Weights of a small GPT-style language model, trained from scratch on English Wikipedia.
Size: 12 heads of 64, MLP 3072 GELU, 150M parameters.
Architecture: LayerNorm before each block, rotary positions, attention and MLP in parallel.
Training: a variant of Muon for these matrices, 5139 steps.
MLP neurons of a small language model. Each row is named by its layer, matrix (up: input weights) and neuron, and shows model dimensions 224-319. Each number is 200 + 30 x the weight over its row's rms, rounded and kept within 0 to 999.
Before each neuron's rows, "fires on" lists the tokens most often at its 100 highest values on Wikipedia text that the model never trained on.

fires on: " ", " with", " up", "-", "5", " to"
L3.up28,221,239,174,213,237,209,250,189,182,171,242,232,192,150,197,191,185,204,192,203,231,188,235,210,149,173,200,211,199,229,236,165,219,223,202,181,214,185,167,202,189,245,172,248,205,199,163,191,202,105,208,195,220,191,203,183,165,189,161,186,192,168,217,204,198,201,177,177,148,238,282,225,209,199,194,212,127,227,199,151,170,184,208,172,207,217,153,162,172,215,232,241,235,196,189,268

fires on: " ", ".", "0", "1", " of"
L3.up2826,202,178,174,208,148,230,178,234,224,142,178,159,147,232,194,208,222,210,165,168,223,137,197,191,219,176,176,195,197,218,279,154,252,208,205,196,213,222,133,190,176,126,217,154,186,196,257,230,170,112,179,130,179,198,194,170,226,195,163,172,170,250,213,192,198,213,226,200,190,225,218,219,217,195,191,224,185,220,209,160,209,207,195,230,144,170,169,157,186,171,241,157,226,159,225,206

fires on: ".", ")", " and", ";"
L3.up105,252,125,225,233,211,213,209,189,201,185,205,175,145,213,231,177,238,228,200,242,196,193,196,255,152,242,253,221,160,223,153,218,189,193,175,226,165,196,245,145,195,175,208,208,203,195,171,198,187,233,200,202,199,229,184,206,184,231,214,194,214,153,189,208,253,159,209,187,184,223,224,194,222,211,227,192,180,186,209,249,257,205,221,253,217,199,233,177,161,195,184,138,164,226,215,173

fires on: " on", "″N", " of", " Rushing", " |", " Receiving"
L3.up40,201,201,171,179,183,220,174,202,160,291,163,200,266,164,201,207,175,229,184,159,178,195,175,180,193,192,239,214,213,184,238,256,154,193,262,196,270,129,246,234,178,251,233,200,202,230,239,173,195,194,260,203,217,172,202,209,227,153,264,232,217,257,191,195,218,138,191,189,192,213,204,161,174,238,182,251,159,209,229,205,202,171,216,204,188,214,189,203,225,196,189,188,187,233,221,173

fires on: ".", ".\n\n", ".\"\n\n", "9"
L3.up2775,179,213,175,190,186,188,176,181,189,215,150,248,156,172,229,192,202,196,226,199,198,236,199,220,167,222,173,224,225,194,185,188,242,188,171,189,203,167,63,218,206,196,167,213,223,212,160,168,194,180,167,177,243,218,194,186,162,147,241,238,248,218,128,166,223,194,166,205,213,246,187,204,216,187,199,149,194,182,167,182,189,211,201,190,212,141,243,145,219,225,187,213,226,248,212,247

fires on: ".\n\n", ".", ".\"\n\n", "\".\n\n"
L3.up460,163,207,154,292,150,193,207,220,203,214,176,234,180,218,199,203,181,211,270,210,164,236,219,226,211,203,230,188,230,180,185,220,215,224,161,200,234,202,162,207,220,235,210,243,134,155,186,202,263,180,183,215,232,213,192,226,171,266,219,161,177,181,180,155,190,233,149,220,212,195,171,211,155,175,263,161,194,163,184,180,177,283,227,181,193,213,182,155,199,202,152,154,146,196,231,180

fires on: " ", " for", "–", " represented"
L3.up2072,205,262,209,148,210,235,232,181,183,190,226,182,216,135,190,227,217,158,263,153,197,158,190,182,180,206,204,218,202,170,207,238,169,225,139,227,217,207,206,185,190,219,176,186,260,149,214,166,183,224,254,228,164,209,159,227,259,189,225,260,198,138,223,196,163,188,220,207,225,203,183,164,214,228,254,193,191,175,125,194,225,214,182,208,254,199,185,157,157,228,208,150,190,252,255,228

fires on: "|", " which", " |", ";", " with", " as"
L3.up1484,144,199,231,175,180,195,178,180,198,160,233,216,139,195,223,185,212,184,195,201,190,237,215,223,192,209,167,225,236,186,234,200,203,210,223,163,225,175,166,208,212,250,186,209,205,203,203,224,194,183,182,163,154,151,148,220,209,229,222,223,229,230,158,251,233,175,191,223,232,238,192,203,221,201,247,185,250,166,212,175,200,179,212,187,212,212,185,194,163,235,193,246,225,198,157,219

fires on: " ", "1", " |", "}", ")"
L3.up2044,226,218,153,135,177,211,180,217,200,188,211,251,188,212,209,214,167,183,152,229,174,207,214,203,226,212,240,222,213,191,202,241,188,182,231,209,180,232,246,195,188,119,196,239,230,179,223,162,180,190,192,232,216,177,195,113,191,199,287,172,191,200,157,154,221,159,219,200,200,244,191,249,202,207,176,241,234,197,217,228,197,160,232,219,215,210,214,197,251,172,233,174,187,206,186,204

fires on: "1", "2", "6", "5", " ", "4"
L3.up1009,212,202,154,180,228,211,176,185,227,212,205,181,242,188,147,163,174,183,218,252,173,156,176,216,207,203,226,274,201,213,222,232,224,194,205,226,204,191,198,173,203,133,204,196,205,218,221,172,164,152,183,187,211,223,175,194,221,204,229,217,214,163,198,188,216,171,250,229,239,199,186,233,246,144,167,244,178,236,220,201,183,189,205,179,245,214,199,163,159,215,176,210,160,185,203,224

fires on: " |", " of", " season", "re", "ac"
L3.up1004,165,219,202,196,221,222,196,183,231,226,182,199,189,200,215,161,155,194,204,198,204,187,224,154,204,205,201,226,188,211,229,193,200,163,155,179,189,254,210,206,141,197,197,197,226,187,247,204,163,230,201,168,223,184,182,186,173,157,243,189,148,238,194,216,252,204,192,283,260,192,208,190,209,160,234,251,220,183,207,201,200,233,195,243,236,215,208,227,159,150,221,251,202,201,175,214

fires on: " and", " of", "==\n", ".", "==\n\n", " "
L3.up1960,217,189,210,207,257,239,199,151,210,249,238,217,165,136,160,243,198,178,259,223,194,175,202,254,194,231,138,190,200,191,239,172,195,188,232,168,215,181,263,233,213,189,200,194,244,244,211,170,193,195,199,194,187,208,244,191,177,166,170,200,194,185,201,197,177,163,260,179,221,181,240,188,220,186,224,191,191,216,200,157,226,191,212,175,207,174,208,192,201,235,171,240,130,235,214,209

fires on: ".", ".\n\n"
L3.up1010,203,184,136,165,183,164,220,249,211,171,197,235,188,208,242,183,202,229,199,160,151,217,196,222,205,195,156,203,209,221,211,223,200,225,198,217,139,170,190,224,214,234,219,236,205,214,176,214,181,140,184,226,181,188,218,203,216,231,214,214,153,218,231,170,161,180,216,193,244,221,235,148,191,204,235,184,222,214,207,244,190,203,206,180,200,205,100,168,127,190,173,217,256,188,193,190

fires on: " and", " of", "'s", " as"
L3.up2067,142,181,169,192,216,232,188,263,154,220,208,232,176,228,195,198,168,249,215,218,287,174,236,169,178,218,224,185,234,188,176,230,178,215,189,186,197,219,209,116,243,205,196,141,169,224,163,211,235,202,217,190,158,177,212,224,196,194,220,203,249,219,180,166,210,168,211,219,219,225,221,190,212,220,144,179,219,170,200,231,210,191,219,233,253,187,188,136,212,199,237,197,164,180,181,192

fires on: ".", ".\n\n"
L3.up2420,270,188,214,221,157,183,201,176,137,209,202,254,260,189,215,223,201,228,167,149,185,179,222,181,241,173,160,276,202,236,195,151,219,219,199,137,222,241,186,135,238,185,188,227,174,197,219,213,240,205,237,197,211,205,191,177,194,181,172,217,244,193,221,244,201,182,226,218,249,251,220,166,169,188,183,176,232,170,167,205,261,266,179,166,243,228,227,195,185,202,196,214,190,145,180,215

fires on: " ", " |", ".\n\n", "1", ".", "2"
L3.up2957,188,165,218,244,187,235,201,227,158,179,208,206,239,200,195,187,149,229,181,164,193,243,195,201,200,193,197,246,257,197,181,249,240,218,224,234,249,204,194,129,186,117,187,177,214,175,221,222,237,173,197,212,215,218,154,200,197,229,171,200,181,249,246,203,212,221,213,205,203,230,179,222,168,261,181,171,156,197,190,170,197,196,226,209,186,216,221,137,194,192,237,229,225,203,181,152

fires on: " of", " was", " is", " are", ":", " by"
L3.up589,152,242,196,165,134,211,212,222,168,200,235,225,185,204,153,222,184,170,187,241,162,202,240,185,180,230,182,151,234,274,176,241,172,166,191,161,229,212,182,207,198,229,208,217,176,197,180,192,182,162,194,163,222,186,153,181,160,174,207,209,203,143,295,195,197,188,222,204,227,189,209,236,231,220,204,225,201,254,227,200,211,195,196,243,239,190,177,211,192,244,172,180,155,201,184,182

fires on: ".\n\n", ".", "\n\n", ".\"\n\n"
L3.up1166,210,233,146,210,187,211,203,230,229,209,197,202,212,159,225,188,199,214,202,171,171,214,240,224,207,193,205,185,158,187,166,171,185,216,224,149,202,211,184,135,205,215,164,184,187,230,197,140,119,182,188,168,258,233,156,187,218,194,253,212,168,197,159,184,203,186,213,208,191,235,192,201,144,166,240,219,162,193,265,177,196,228,181,208,214,192,188,144,179,167,227,188,187,276,187,168

fires on: " of", " –", " in", ",", " ("
L3.up2864,143,200,250,213,190,214,224,210,211,183,229,180,150,153,231,239,224,233,223,204,172,192,181,214,212,236,245,204,218,174,216,221,236,169,228,178,235,183,185,243,178,272,166,121,223,190,188,210,199,188,192,241,223,215,214,168,182,169,215,208,224,209,163,250,208,237,225,182,194,182,172,177,215,194,188,219,147,207,193,210,228,193,218,234,266,148,239,198,192,216,172,192,169,187,247,185

fires on: " that", ",", " this", " |", " same", " which"
L3.up2871,184,199,167,210,135,276,260,221,164,197,136,216,250,194,211,173,215,195,179,231,222,229,177,181,194,248,152,219,182,201,231,197,205,245,204,225,202,190,181,205,196,196,161,259,197,260,192,236,216,180,236,221,230,180,185,145,207,149,204,187,172,213,232,225,190,250,183,217,223,175,153,256,160,223,203,160,180,208,219,243,186,159,208,213,237,182,199,220,207,201,199,179,192,186,260,214

fires on: "0", ".\n\n", "9", "8"
L3.up617,167,194,179,189,250,176,198,243,219,175,211,177,204,199,225,179,166,236,167,174,228,207,186,222,214,168,183,228,182,218,236,205,169,240,268,199,197,151,208,279,228,159,165,218,227,262,225,156,184,190,182,154,188,210,212,213,215,212,213,201,227,244,212,184,222,228,190,235,130,204,149,231,243,253,189,185,191,190,232,227,228,202,273,198,205,173,224,151,181,219,213,222,238,224,200,176

fires on: ".\n\n", ".", "\".\n\n", ".\"\n\n"
L3.up14,195,252,197,166,179,180,222,227,221,210,174,208,211,220,250,185,182,179,179,198,205,214,225,203,192,208,173,233,279,208,183,233,145,215,195,201,253,147,142,172,142,188,221,212,184,146,237,187,175,140,197,221,248,193,183,204,193,208,187,196,251,204,233,180,199,214,147,228,201,197,215,198,210,267,208,198,225,235,205,205,182,127,160,193,204,220,209,105,204,231,223,253,178,172,224,180

fires on: ".", ".\n\n", " /", " (", " of", " who"
L3.up2723,194,251,214,110,199,268,209,139,238,218,239,221,149,186,216,190,275,168,177,195,186,211,220,213,190,213,223,221,197,194,189,221,213,167,228,208,214,229,175,183,222,190,200,188,189,238,177,219,191,206,165,226,218,215,187,214,163,180,182,227,194,223,244,170,187,209,133,212,221,252,249,180,188,193,221,169,195,260,191,198,185,181,177,205,240,148,210,167,208,173,193,204,180,158,191,237

fires on: " and", ",", " so", "ly", "ably", " &"
L3.up1954,190,177,201,204,166,242,188,219,152,184,211,170,241,215,252,220,208,166,167,233,219,201,226,258,213,234,210,168,181,198,218,188,181,174,246,134,201,158,189,183,272,245,198,212,146,224,189,187,230,154,186,179,154,222,165,173,144,176,249,156,227,228,163,185,175,191,137,207,189,210,251,196,250,228,190,271,154,207,221,225,213,245,204,220,211,167,151,148,182,181,176,177,165,220,207,210

fires on: ".", ".\n\n", " ", "-", "1"
L3.up3011,193,229,195,209,222,181,213,190,220,161,243,201,235,147,219,159,197,192,208,180,169,185,212,192,221,162,186,172,174,222,217,190,223,240,209,236,200,254,114,211,194,202,236,159,213,171,249,204,175,185,230,171,239,211,244,223,239,151,204,155,201,223,175,226,226,142,241,234,124,203,188,186,209,206,159,187,202,199,194,218,223,190,252,211,203,177,192,180,224,152,189,162,224,189,221,207

fires on: " and", " with", "s"
L3.up1372,170,217,197,187,225,199,225,213,191,175,244,228,197,132,220,195,188,206,204,226,214,218,199,180,214,215,200,183,213,194,152,181,228,202,232,194,199,215,237,233,210,222,235,208,242,187,176,229,165,136,249,159,177,208,135,187,183,191,173,178,187,184,211,217,198,146,159,257,218,206,208,168,168,220,224,220,138,169,242,187,233,240,149,176,177,195,175,202,156,212,193,177,162,202,224,215

fires on: " and", ",", "ly", "-", " or", "\""
L3.up2339,209,216,202,189,201,243,201,248,157,226,194,224,195,244,205,208,212,169,220,165,191,215,226,207,182,194,229,225,157,195,187,191,176,166,185,254,180,241,220,202,187,212,214,186,190,165,212,206,186,150,161,172,240,200,204,180,218,203,210,226,217,266,164,224,155,169,236,181,237,198,161,229,241,167,182,241,254,258,176,224,197,159,164,190,165,205,199,188,151,205,165,240,243,218,158,222

fires on: ",", " to", " and", "he", "–"
L3.up769,183,197,202,173,192,203,220,232,222,210,177,206,191,220,241,185,205,192,190,186,182,169,204,216,159,268,233,205,189,207,144,197,156,169,220,245,163,195,191,158,208,268,200,241,213,259,158,225,175,144,207,209,199,198,194,185,206,197,190,207,214,231,194,214,260,149,190,219,186,210,237,206,228,192,189,276,233,198,233,234,200,205,205,148,231,201,142,131,248,208,140,242,253,188,187,163

fires on: " |", " and", " &", " ", "V", " that"
L3.up31,205,190,209,189,202,271,223,177,242,214,175,211,210,203,202,222,152,169,140,168,256,143,201,202,191,179,205,198,187,184,197,213,198,271,224,179,237,167,205,211,164,111,193,204,179,251,232,114,216,208,234,225,205,179,171,200,243,223,293,194,148,174,119,212,158,182,255,212,253,166,200,196,210,167,234,216,216,222,224,226,226,162,243,205,155,182,216,208,188,151,184,210,198,199,182,132

fires on: ".", ".\n\n"
L3.up938,175,236,214,241,214,231,216,204,186,208,206,218,195,171,196,216,259,261,232,181,182,229,210,174,192,178,180,246,217,149,179,181,170,211,181,176,242,223,220,171,211,166,196,203,202,219,215,188,198,179,209,226,148,231,167,205,220,185,174,203,252,190,209,222,226,208,189,216,190,154,185,142,152,158,275,163,197,225,160,228,230,184,174,206,211,233,112,130,223,224,183,195,147,209,215,255

fires on: " of", " |", ";", ",", ":", " with"
L3.up1790,171,218,220,216,164,179,206,212,187,157,229,225,147,192,129,212,211,209,198,205,174,211,222,154,224,263,277,201,198,199,195,194,193,169,182,149,241,202,157,187,209,223,230,214,242,199,190,199,206,168,224,175,246,212,171,205,176,230,236,185,220,159,167,204,240,177,250,264,225,220,167,194,203,176,227,226,201,207,177,178,248,169,182,215,234,222,240,174,154,192,206,192,210,142,223,256

fires on: " ", " (", "1", "–", "le", "9"
L3.up686,214,237,205,184,163,252,201,254,213,197,179,176,190,235,275,236,256,187,250,147,212,136,211,165,240,217,183,190,233,186,126,199,155,209,175,171,184,155,180,214,192,234,166,183,207,141,225,256,229,199,217,154,266,204,194,203,219,168,186,258,221,144,158,169,171,207,178,239,209,159,183,181,224,206,228,235,200,171,266,185,259,168,218,171,152,233,163,190,223,225,204,188,205,254,167,236

fires on: ".\n\n", ".", ".\"\n\n", " |\n\n", "\".\n\n", "\n\n"
L3.up90,171,241,213,205,220,161,201,176,223,200,170,227,222,211,197,171,175,236,226,209,225,244,170,204,190,170,183,202,224,170,248,196,210,175,180,207,261,233,183,185,177,185,202,236,199,162,223,172,155,185,234,214,200,200,219,195,159,166,198,192,230,197,189,200,226,175,176,203,166,226,200,252,186,187,205,211,120,202,169,195,224,256,232,202,189,165,211,205,184,175,178,199,187,165,211,204

fires on: " as", "'s", "m", "–", " –"
L3.up1392,246,185,221,167,244,164,168,279,201,236,199,222,186,172,229,201,195,203,199,158,209,217,205,194,172,178,164,206,202,198,203,249,176,161,185,176,202,257,179,160,236,215,163,234,173,219,192,218,192,203,137,206,214,202,199,173,164,172,246,199,202,219,209,213,219,145,159,186,238,192,297,155,251,195,202,204,234,195,167,175,186,280,187,201,222,208,240,165,196,209,189,190,196,157,191,169

fires on: " |", " for", " of", " among", "-", " one"
L3.up2389,222,240,201,157,235,191,230,189,141,234,158,197,258,164,279,163,211,147,232,173,194,194,203,200,229,217,241,216,200,164,240,225,175,170,208,204,155,156,208,171,213,226,189,173,222,200,202,199,194,217,238,182,219,214,187,207,202,163,184,236,193,191,241,157,217,214,201,252,251,210,165,187,190,231,244,220,203,232,170,207,219,174,190,184,211,207,243,214,208,106,223,179,191,201,188,193

fires on: ")", ",", " |", " and", " which"
L3.up1377,239,277,222,204,165,192,200,216,178,228,159,198,220,168,195,210,270,202,200,285,230,184,154,241,212,236,221,207,215,197,227,208,202,210,176,150,201,219,213,156,170,177,200,233,212,201,189,269,176,214,194,177,231,251,234,231,218,202,208,152,186,190,157,218,168,238,185,205,187,166,144,239,184,191,162,200,187,239,208,173,181,228,158,204,209,184,223,202,158,223,166,187,195,179,178,172

fires on: ".\n\n", ".", "-", " |", "8", "\".\n\n"
L3.up1860,261,244,221,157,92,227,198,240,192,176,220,201,236,206,222,206,172,146,214,218,185,163,257,147,149,213,259,197,221,213,201,186,238,208,228,175,240,230,208,175,216,215,222,199,196,175,190,190,210,189,159,235,163,187,139,213,208,181,250,235,214,167,150,188,218,210,246,217,140,189,208,176,172,234,204,183,170,244,200,189,239,175,227,199,192,169,190,172,243,187,159,173,192,244,144,158

fires on: " and", " of", " to", " late", "ol", ","
L3.up3032,200,149,215,226,184,186,202,258,145,212,197,225,183,212,159,182,215,198,187,209,209,209,209,178,211,259,214,211,162,199,218,212,196,208,204,221,186,208,211,176,233,147,209,195,183,226,273,198,202,240,170,257,219,202,253,170,180,182,189,168,186,215,201,199,168,203,198,220,231,207,202,251,205,195,241,211,199,191,239,168,216,90,183,233,219,196,197,150,176,166,162,207,225,180,226,200

fires on: ".\n\n", ".", "\".\n\n", ".\"\n\n"
L3.up519,177,235,229,206,200,201,197,271,205,246,156,253,189,192,211,201,226,187,163,162,191,206,262,172,179,222,226,264,198,222,217,228,193,97,164,218,222,233,150,185,176,279,184,215,169,222,250,173,212,175,202,234,190,232,187,188,186,151,215,185,187,266,255,243,185,148,237,187,190,157,256,184,248,188,190,160,170,178,216,200,227,160,203,200,149,266,156,190,154,271,190,206,180,172,198,218

fires on: ".\n\n", "."
L3.up898,226,212,200,217,176,166,218,273,152,212,214,233,216,201,181,217,166,184,217,226,142,270,209,201,236,172,223,186,237,183,239,126,205,168,171,209,217,207,167,146,205,217,193,176,136,216,161,230,219,164,185,190,220,213,145,183,193,197,203,159,165,200,224,228,164,194,148,254,186,221,127,230,176,226,212,146,151,212,163,143,191,199,230,174,209,165,241,215,214,223,145,144,193,208,202,147

fires on: ".", ".\n\n"
L3.up2240,208,230,229,191,189,178,250,250,204,154,160,182,200,168,217,196,169,189,161,162,198,206,210,135,195,212,200,209,261,199,138,197,168,207,181,215,203,238,130,181,214,243,216,269,176,227,258,205,207,167,213,192,212,233,172,181,159,219,252,212,205,144,257,198,153,176,227,240,191,215,206,238,170,153,223,210,230,257,206,232,163,210,207,164,201,211,215,162,209,204,196,197,228,170,247,218

fires on: ".", " ", " in", "\"", " of"
L3.up2802,178,258,121,181,225,249,237,186,208,196,207,189,189,190,218,217,196,177,196,137,230,175,226,224,159,188,181,157,201,183,212,208,198,197,230,194,150,152,160,223,176,191,200,190,209,224,205,197,199,177,136,159,191,238,220,224,239,212,197,208,214,182,210,181,206,159,204,190,182,143,207,202,199,204,232,199,198,223,231,175,227,162,204,181,231,187,201,181,177,184,197,183,135,223,192,181

fires on: ".\n\n", ".", ".\"\n\n"
L3.up1379,178,251,234,252,197,219,228,183,200,203,228,230,186,216,215,107,202,188,184,239,158,218,268,165,209,161,219,232,246,203,205,218,194,166,191,201,245,202,97,196,211,230,210,192,193,186,180,180,210,189,198,199,259,211,230,211,185,201,256,215,203,110,226,244,189,213,140,237,198,172,195,213,164,212,227,196,189,211,166,170,201,170,219,209,221,217,183,195,220,189,191,171,214,129,202,248

fires on: ".\n\n", "."
L3.up771,199,206,144,204,184,205,170,203,184,218,197,254,224,221,195,252,246,219,172,178,143,145,202,201,172,193,227,175,233,194,225,234,181,212,183,272,218,195,183,183,165,189,194,190,227,181,272,219,201,169,189,228,211,208,226,151,249,148,199,198,156,279,223,178,141,216,172,191,207,178,224,234,178,205,205,236,203,258,154,194,219,173,197,213,193,205,234,156,183,163,134,203,182,206,187,200

fires on: " ", " that", "1", " the"
L3.up1798,218,230,198,197,163,248,247,215,174,259,178,186,188,171,217,198,217,185,188,175,195,175,286,201,227,193,202,181,195,207,146,169,195,199,199,234,227,232,210,245,201,227,179,157,228,159,205,197,204,233,174,158,187,202,213,183,166,147,180,181,224,214,175,234,251,169,175,202,223,208,223,209,241,240,215,179,238,211,255,219,198,232,174,192,192,187,212,212,225,234,213,197,237,171,198,179

fires on: ".", ".\n", ";", " |", "m", " "
L3.up340,222,206,212,185,180,263,207,227,186,223,236,182,168,162,166,182,176,281,209,198,136,210,204,209,168,169,256,211,189,209,189,238,216,214,206,284,207,230,182,175,199,202,185,204,176,167,186,190,161,237,136,244,167,166,141,205,194,169,141,173,211,187,207,165,209,206,233,248,138,229,221,217,185,204,214,146,176,218,189,189,165,184,167,196,220,207,184,200,178,139,218,170,205,247,207,157

fires on: ".\n\n", ".", "\".\n\n"
L3.up1569,204,182,222,218,210,152,221,196,206,172,154,238,225,229,217,210,241,221,249,185,184,195,263,213,222,228,240,231,144,202,190,234,174,170,173,198,187,250,205,184,224,259,190,178,166,174,237,183,219,194,245,185,197,249,185,147,226,164,227,172,152,220,196,173,181,125,241,177,219,241,178,203,264,237,203,193,191,198,216,178,225,262,220,174,207,204,226,212,147,234,188,204,160,158,169,212

fires on: ".\n\n", ".", "i"
L3.up2819,181,140,156,209,248,201,194,237,194,169,218,248,156,218,235,171,208,183,249,182,166,212,198,205,245,215,204,218,144,184,257,165,198,216,200,192,188,225,160,152,234,209,205,180,206,199,198,162,219,122,225,180,166,210,232,232,250,235,190,191,196,211,213,186,200,193,202,203,175,216,179,196,227,249,229,202,161,197,213,186,197,134,261,227,215,118,190,166,200,219,161,175,244,168,234,192

fires on: " of", " by", " in", " de", " for", " the"
L3.up1431,230,202,112,219,200,221,225,205,240,221,224,236,160,252,173,200,195,104,212,191,186,217,208,164,177,186,207,200,217,221,205,182,218,225,213,216,233,205,210,200,262,169,158,166,222,204,229,205,180,161,213,216,250,240,148,158,176,184,173,195,237,248,201,246,183,237,194,164,214,183,207,153,191,134,174,247,170,229,145,211,245,103,196,257,185,179,203,187,166,206,236,112,157,178,181,191

fires on: " of", "–", "s", "3", "0"
L3.up848,215,225,198,195,197,227,217,187,202,120,223,180,147,198,192,172,202,176,243,218,191,237,206,225,206,222,167,270,198,204,193,222,192,194,214,187,164,212,257,149,188,169,233,173,256,158,195,186,180,194,196,188,242,239,176,168,218,174,217,221,162,242,189,249,202,252,229,199,182,199,206,175,272,196,223,217,194,229,243,181,207,153,232,210,207,169,187,173,224,160,197,248,206,221,144,188

fires on: ".\n\n", ".", ".\"\n\n", "\".\n\n"
L3.up2215,177,217,193,202,195,143,192,229,176,245,227,236,193,193,218,199,215,187,202,169,233,203,164,175,223,199,175,201,225,141,191,163,166,171,203,178,209,198,172,175,207,198,201,189,191,204,201,205,185,213,166,199,198,199,182,192,185,226,214,188,254,129,221,217,200,208,137,208,178,146,197,224,156,250,226,169,166,187,216,255,189,123,217,195,189,291,196,206,196,234,166,208,163,206,185,218

fires on: ".\n\n", "."
L3.up2664,226,246,211,202,199,204,220,197,199,207,218,206,210,188,243,159,207,228,154,208,168,242,220,183,209,203,164,262,197,202,182,147,214,205,221,208,210,210,160,140,250,215,213,193,186,193,222,254,225,200,225,207,230,233,184,194,173,191,216,146,182,177,196,225,216,218,177,249,197,200,164,179,156,159,209,201,196,209,242,165,249,233,184,207,189,220,198,174,190,207,199,182,231,171,223,213

fires on: " of", " as", " the", " River", ".", "3"
L3.up1398,227,179,189,205,178,258,198,199,221,214,263,188,139,234,151,184,176,173,220,193,237,245,188,240,201,245,183,235,244,213,186,209,174,281,216,190,239,152,194,202,144,203,222,156,210,239,225,207,235,229,195,186,212,193,179,210,262,231,220,191,211,186,243,233,172,200,189,264,149,172,259,218,244,209,187,212,214,170,264,176,205,216,207,176,237,163,203,157,213,253,186,138,159,230,181,245

fires on: ",", " and", " ", " that"
L3.up2979,252,225,152,205,211,187,190,128,222,168,178,223,215,192,217,200,217,205,212,181,187,239,233,194,198,240,215,245,230,189,165,183,211,202,224,227,188,200,180,240,205,187,165,178,197,239,212,237,190,186,233,196,172,233,173,204,201,197,200,166,233,254,240,175,231,180,143,207,211,243,195,243,255,248,233,267,215,133,191,189,235,176,206,151,236,224,181,181,159,222,169,198,199,199,204,201

fires on: ".\n\n", ".", ".\"\n\n", "\".\n\n"
L3.up50,245,165,197,172,222,194,186,221,254,223,186,267,236,184,256,177,211,148,232,178,183,224,241,177,208,196,189,225,180,211,145,164,212,193,206,169,179,204,164,108,216,198,159,259,197,202,173,165,185,246,209,183,199,280,216,163,206,200,201,193,217,198,190,204,187,202,221,249,156,223,162,183,201,164,184,195,189,210,157,186,218,237,190,233,247,225,215,215,265,243,182,191,233,168,211,182

fires on: "1", " one", "2", "3", " "
L3.up2484,204,172,187,121,180,210,204,218,234,203,253,215,204,189,182,167,114,175,144,224,217,249,263,183,203,172,206,188,210,190,223,224,169,195,216,200,168,205,201,230,196,212,175,240,244,244,175,171,148,228,156,173,202,205,232,159,215,184,236,204,213,169,240,204,173,167,178,198,238,125,176,165,223,226,202,184,234,189,216,221,167,156,198,221,199,233,214,199,206,190,235,145,147,136,185,239

fires on: " |", ":", " ", " &", " of", " by"
L3.up2447,181,200,202,161,240,178,209,192,256,172,167,230,207,234,206,166,183,226,203,160,203,201,204,218,182,188,222,219,151,216,196,173,175,169,203,170,199,192,200,171,241,139,252,199,218,147,238,221,193,165,182,198,240,199,126,189,218,220,205,217,200,192,224,219,204,184,216,219,231,193,182,219,233,134,234,222,175,192,225,184,247,202,224,181,174,174,230,168,174,198,222,252,202,168,205,201

fires on: ".", ".\n\n", " as", " from"
L3.up239,191,149,195,192,219,233,149,214,182,155,205,248,216,194,241,158,204,243,204,207,164,218,209,197,204,187,218,258,210,188,217,227,137,255,120,174,207,173,172,219,261,225,167,198,155,192,203,177,256,170,251,148,185,199,187,170,167,184,200,196,170,168,189,130,205,149,203,192,183,227,230,180,207,204,285,194,171,240,181,189,220,239,176,163,177,226,236,200,203,155,211,234,211,195,184,204

fires on: " on", " in", ",", " by", " (", " for"
L3.up2760,233,220,205,193,188,213,174,232,227,226,250,185,243,177,185,232,179,175,208,216,201,267,234,195,200,213,189,190,207,198,236,176,165,228,170,237,124,232,209,219,159,153,150,213,219,219,171,171,225,201,177,195,195,221,212,172,143,201,212,171,175,209,230,232,205,208,266,202,253,212,225,195,179,197,257,227,221,211,193,163,212,164,205,218,195,265,213,197,190,215,200,128,122,185,239,202